MLP neurons of a small language model. Each row is named by its layer, matrix (down: output weights) and neuron, and shows model dimensions 48-175. Each number is 50 + 15 x the weight over its row's rms, rounded and kept within 0 to 99.
After each neuron's rows is what it responds to, as a language model described it from the Wikipedia text at the highest values.

L7.down2869:24 33 54 80 48 38 40 52 49 47 49 30 58 64 44 30 52 38 70 44 41 59 39 52 40 55 36 57 59 56 57 54 30 50 68 45 61 35 51 62 40 45 72 65 61 42 80 40 42 68 32 27 52 71 66 41 50 38 47 60 44 59 51 40 24 51 48 13 40 66 45 21 47 64 50 42 28 63 59 37 58 51 28 44 62 53 47 38 40 65 68 92 35 40 53 35 47 50 33 59 38 48 45 40 39 66 48 48 55 41 44 71 47 51 53 36 84 47 46 49 58 48 45 48 30 35 79 05
Responds to: Year tokens opening a period or date range, often in parentheses or table cells, e.g. (1997–2009), In office 2006–2015, (1885 – 1943); also some in/from.

L3.down73:78 62 51 54 39 57 51 58 61 29 40 20 48 60 64 44 50 75 57 38 46 33 60 75 23 53 74 44 33 50 63 40 37 62 61 65 45 26 36 48 42 31 46 47 64 74 63 53 55 38 49 53 70 44 89 33 46 40 42 75 52 57 49 66 57 39 78 49 61 86 31 31 66 46 34 60 48 50 54 54 54 54 59 58 38 67 34 73 37 49 44 35 65 56 39 34 53 39 62 36 47 64 57 55 51 34 30 82 80 52 50 58 41 50 42 52 35 59 31 65 47 69 62 48 50 53 49 34
Responds to: Number tokens, often the start of a numeral or trailing digits, in tables, lists, years and codes, e.g. 49, 2005, 7'46'.

L3.down2371:52 26 56 47 48 68 55 41 22 45 47 58 71 56 55 67 81 60 30 30 31 61 65 38 30 52 16 40 48 44 43 62 51 55 49 36 55 20 53 38 22 56 52 49 25 65 47 43 67 43 64 84 51 44 40 61 39 63 11 51 73 40 60 73 36 51 48 61 80 71 65 65 77 24 47 51 51 67 52 38 53 62 42 32 66 45 34 34 56 33 37 26 41 47 24 14 45 37 57 27 52 39 51 59 33 41 48 62 39 71 36 63 56 56 57 50 27 49 46 62 45 67 19 39 58 58 50 54
Responds to: Connective words such as to, or, without, than, after that complete fixed pairings, e.g. with respect to, rather than, a year or more.

L3.down1226:38 48 19 63 32 31 26 55 58 19 26 49 44 60 58 77 39 45 49 54 80 38 69 50 25 58 70 44 50 27 59 56 70 40 58 34 55 55 33 30 48 49 44 40 42 40 63 64 62 48 37 26 45 51 56 48 53 51 51 50 46 34 56 43 38 63 49 36 69 74 43 26 94 39 66 58 65 42 53 56 77 46 37 56 57 49 49 32 57 52 56 50 56 51 25 30 31 68 35 34 40 52 56 54 22 37 56 37 40 62 50 33 65 36 55 63 18 58 45 45 12 42 25 58 45 33 75 43
Responds to: First word of headings, table cells or infobox fields in sports and media articles, often "mixed", e.g. Mixed doubles, Home arena, Running time.

L2.down1227:44 20 34 56 49 72 48 59 48 41 47 62 47 53 36 56 37 33 72 52 38 39 37 33 56 34 46 65 26 41 51 45 22 56 53 62 65 66 56 23 51 37 56 52 52 40 55 56 55 84 63 45 55 57 33 76 45 48 54 24 63 39 40 74 58 60 67 07 38 84 50 53 30 55 25 59 26 54 68 56 63 34 33 56 42 35 46 81 75 66 71 61 47 52 50 46 68 35 45 77 48 33 40 64 67 67 15 62 86 70 34 38 33 30 25 56 63 26 61 54 49 51 39 29 61 63 66 55
Responds to: Year digit pieces in dates and year ranges in lists, tables, and citations, such as (202 in "(2021)", –201 in "2006–2015", 2014.

L7.down1814:63 36 43 11 51 60 40 63 33 39 74 61 59 59 27 43 57 51 50 79 72 49 45 30 59 67 43 37 65 62 36 37 58 59 49 60 45 60 41 58 48 64 38 55 67 25 50 47 59 68 71 72 50 90 58 37 38 45 58 52 62 38 63 51 87 76 61 46 46 59 73 75 52 52 49 42 59 74 59 62 31 64 50 53 53 28 33 56 54 66 32 58 35 41 38 24 43 48 59 67 59 60 43 59 26 69 43 65 66 50 48 71 76 52 61 69 40 51 53 65 74 51 52 46 40 66 29 03
Responds to: Sentence-ending periods, often fused to a word's last piece, closing sentences that end a list or named entity (Jackson., Himalayas., (PDC).).

L2.down2654:36 55 39 70 43 58 36 19 68 47 25 42 46 47 80 46 47 75 59 54 65 46 47 37 65 54 33 27 49 56 71 40 64 25 56 39 26 37 44 12 60 43 51 00 36 66 62 61 57 52 34 44 44 57 62 40 20 55 65 63 32 61 67 51 59 21 39 75 47 51 47 61 62 38 59 23 45 45 58 49 58 39 57 58 51 55 42 76 60 42 33 58 46 42 59 40 46 61 69 45 63 25 54 62 31 56 46 53 99 51 37 62 47 36 63 67 56 39 55 38 75 70 55 36 75 53 47 54
Responds to: Words opening a table cell or row label after a pipe or line break (Total, Average, Decathlon, 300), and predicate words after verbs or articles in prose (able, mixed, live, taught).

L3.down490:34 38 72 37 56 73 50 56 53 67 57 45 60 59 45 62 63 60 54 35 79 55 46 44 31 51 26 33 78 77 70 52 57 57 51 62 90 81 50 63 43 26 38 66 68 29 18 58 71 56 46 47 47 59 27 33 34 50 55 80 59 68 59 58 41 33 45 51 42 66 25 50 46 67 36 62 60 50 53 72 45 25 55 76 48 49 35 41 70 53 54 55 37 60 44 31 38 40 51 60 45 29 66 53 33 47 66 58 58 35 56 75 49 49 20 60 62 51 39 35 37 40 52 32 70 52 54 43
Responds to: Tokens that close a sentence or a table row: final periods, often fused with the word ending (er., s., ity.), and line breaks after a wiki-table pipe.

L2.down402:74 51 47 45 46 43 56 48 40 42 44 77 34 36 58 63 69 39 41 64 71 43 32 77 33 39 47 69 51 36 54 52 30 37 67 49 43 24 58 46 66 59 57 24 34 32 79 69 39 43 67 70 71 52 45 83 36 38 43 52 40 50 48 51 24 24 54 71 53 53 55 39 39 52 16 44 34 62 53 56 91 28 58 48 45 38 66 53 43 62 43 43 22 58 48 31 47 45 38 31 64 60 35 44 63 53 66 50 55 53 52 38 42 17 73 51 76 55 39 44 31 42 56 65 38 68 44 41
Responds to: Numeric tokens opening a data field, mostly table cells after a pipe, also years in parentheses and match minutes, e.g. | 26, (196, 55'.

L7.down2669:41 50 61 91 49 48 37 52 40 39 68 46 57 46 27 53 41 31 71 43 25 44 48 39 35 58 46 40 70 39 77 45 25 66 48 58 68 68 52 70 62 23 56 67 45 26 81 32 58 57 19 45 38 51 55 55 45 75 58 46 57 54 67 51 34 35 43 67 32 62 61 58 46 45 45 64 59 59 69 53 47 75 56 51 42 79 58 66 38 49 26 56 51 32 52 48 24 31 63 57 43 19 76 51 46 51 63 66 58 21 45 56 40 66 27 72 52 48 35 54 66 29 78 51 58 32 28 57
Responds to: First tokens of sport event or award category names, often starting a results-table row or following "in the": 400 metres, 4 x, Best Short.

L3.down1207:54 67 56 97 28 61 41 51 67 32 52 40 49 26 48 41 47 47 58 63 45 42 63 49 63 49 72 25 61 31 76 51 50 41 59 42 66 42 39 54 46 16 44 50 49 69 84 37 48 47 36 40 58 54 75 75 51 39 54 48 44 45 57 53 57 76 60 43 75 71 52 57 20 34 48 59 40 59 70 38 71 47 44 54 39 81 53 66 53 54 34 48 27 36 81 50 60 24 52 61 50 59 37 45 42 60 44 64 60 36 27 64 32 47 60 71 68 48 47 52 60 65 66 55 31 56 52 52
Responds to: Year tokens (and year ranges) in infobox, table, or list date fields, such as "In office 2006", "7 July 2002", "1996–1997"; occasionally an ampersand in "Class & type".

L2.down2642:85 35 78 53 39 73 43 47 39 43 50 30 42 70 75 48 75 56 47 70 57 56 29 51 27 32 46 33 32 38 68 39 59 44 63 36 48 76 48 48 59 41 70 47 65 68 24 47 49 10 41 52 32 37 62 48 76 49 32 52 58 42 38 65 62 31 61 07 43 44 40 44 32 48 37 72 42 55 51 45 32 52 52 40 53 47 40 43 66 61 46 52 36 65 29 67 26 54 35 45 37 78 44 45 61 35 54 42 47 43 59 64 53 46 37 77 60 40 69 48 45 31 51 49 40 48 42 41
Responds to: Words giving degree, amount or intensity, mostly mid-sentence, such as more, most, highly, extremely, extensive, significant, also bare numbers in table cells.

L7.down1911:71 32 47 36 42 54 62 41 93 61 41 29 38 63 52 62 59 70 44 61 77 67 42 60 36 61 87 75 53 57 52 37 61 45 45 64 73 36 39 41 71 26 33 59 49 40 47 63 51 42 59 59 34 79 44 43 62 54 56 53 64 55 54 39 75 77 74 25 58 58 50 57 51 40 75 61 51 49 43 49 44 40 61 59 50 49 34 66 49 61 36 44 37 59 36 59 46 46 61 38 66 42 54 41 37 54 45 57 75 56 38 61 28 49 78 32 44 63 47 43 40 19 66 34 54 54 40 52
Responds to: The last cell of a table row or data line, just before a closing pipe or newline, e.g. 25, Result, —, ?, 84.50; occasionally after negations ("failed to", "not yet").

L7.down366:62 46 58 34 48 60 77 70 37 35 47 57 49 29 41 60 73 57 56 46 77 76 30 60 52 57 34 55 27 53 87 33 33 54 74 46 44 83 48 34 38 71 64 35 51 53 51 45 34 62 57 69 77 41 47 52 24 69 22 67 49 66 53 63 50 73 60 39 26 52 20 69 46 71 64 49 47 54 22 74 45 44 52 79 48 67 60 39 51 38 31 91 42 29 38 28 69 35 40 37 59 50 29 41 60 49 63 35 50 64 70 53 42 45 80 66 40 68 35 48 68 41 38 50 45 57 37 44
Responds to: Number tokens, often the second half of a number or inside pipe-delimited stats tables, e.g. 4 to 26 May, split 44.74, points 52.

L7.down1172:21 53 50 39 51 39 38 47 39 45 36 60 57 39 58 46 25 40 62 75 50 57 33 47 36 47 50 66 53 57 34 47 38 64 80 52 40 51 59 73 54 73 77 80 49 30 42 41 37 34 69 40 33 64 66 50 38 50 60 45 68 46 41 62 45 23 32 60 40 60 58 48 80 43 39 32 65 53 64 40 46 54 50 33 44 57 43 24 41 35 35 23 33 35 70 58 38 56 48 35 68 59 60 35 66 44 42 57 42 59 53 47 55 62 58 78 64 64 81 58 78 00 49 47 53 55 62 53
Responds to: Structural markup in lists and tables: pipe cell separators, the closing = of article titles, score dashes, and opening parentheses before country codes like (TAH).

L7.down2605:46 52 48 80 66 59 53 57 49 42 59 47 51 47 53 55 45 58 64 32 20 41 49 68 46 39 37 41 89 40 23 67 51 56 36 28 51 61 69 37 29 46 54 72 53 25 66 34 64 55 64 45 47 78 63 50 83 54 36 30 77 52 48 65 53 53 60 27 33 60 51 14 48 50 40 19 64 76 66 26 60 54 45 64 51 47 52 42 67 83 60 52 32 53 48 57 44 35 69 63 49 50 78 34 52 21 68 56 31 61 39 30 46 45 36 73 24 50 42 71 71 53 49 55 45 36 48 58
Responds to: Connectives linking two parallel items, mostly and, or, than, until, as in "greater or lesser", "4th and goal", "rather than".

L2.down91:79 27 56 41 55 40 51 54 53 46 66 32 48 47 28 51 80 62 70 60 93 56 36 46 48 52 19 41 53 51 59 26 47 66 38 28 59 47 45 56 45 38 44 58 52 38 42 44 68 41 47 52 62 49 43 47 44 49 43 44 67 38 94 44 63 73 50 70 45 52 59 25 38 45 48 72 60 48 45 60 35 32 47 62 50 43 57 55 39 61 44 37 32 49 51 60 59 60 65 56 47 69 41 34 49 34 54 37 20 49 46 22 75 39 40 14 87 65 66 39 35 26 28 40 64 50 62 39
Responds to: Periods or semicolons closing a sentence, often fused to the last word, before a line break or new capitalized sentence, e.g. cases., him., watts.

L2.down1695:70 64 76 62 62 61 48 56 43 49 45 53 31 36 61 56 55 47 67 32 34 65 53 62 52 51 42 48 40 31 33 46 63 55 49 55 61 59 49 54 64 72 45 25 60 38 70 40 41 49 49 40 46 55 89 61 44 45 15 67 53 49 36 25 49 35 55 34 27 71 32 16 19 50 45 37 52 63 36 52 54 47 40 34 48 50 30 40 60 30 45 73 52 62 88 45 71 78 57 49 50 60 18 46 35 68 53 48 87 36 59 45 59 54 39 71 62 21 48 80 69 74 51 35 46 23 44 54
Responds to: Common nouns used as heads of noun phrases or section headings, often after "the/a" and before "of", such as portrait, distribution, ownership, dating.

L2.down2065:51 46 67 60 36 39 35 72 49 49 88 33 55 35 65 55 54 70 56 53 28 31 53 42 28 57 58 23 73 48 52 63 51 70 61 54 69 44 53 48 26 50 70 23 48 44 48 48 28 46 55 55 48 64 64 30 59 44 51 47 26 29 32 61 64 18 45 43 46 59 59 80 53 39 38 69 58 45 56 54 42 59 59 44 53 51 26 63 58 41 66 64 53 41 49 18 32 15 65 55 50 70 33 42 65 49 25 70 19 65 63 21 50 52 81 75 73 46 52 48 40 44 58 38 63 83 33 53
Responds to: Adverbs and adverb endings placed before or after a verb or predicate, such as also, not, largely, specifically, heavily, and -ically.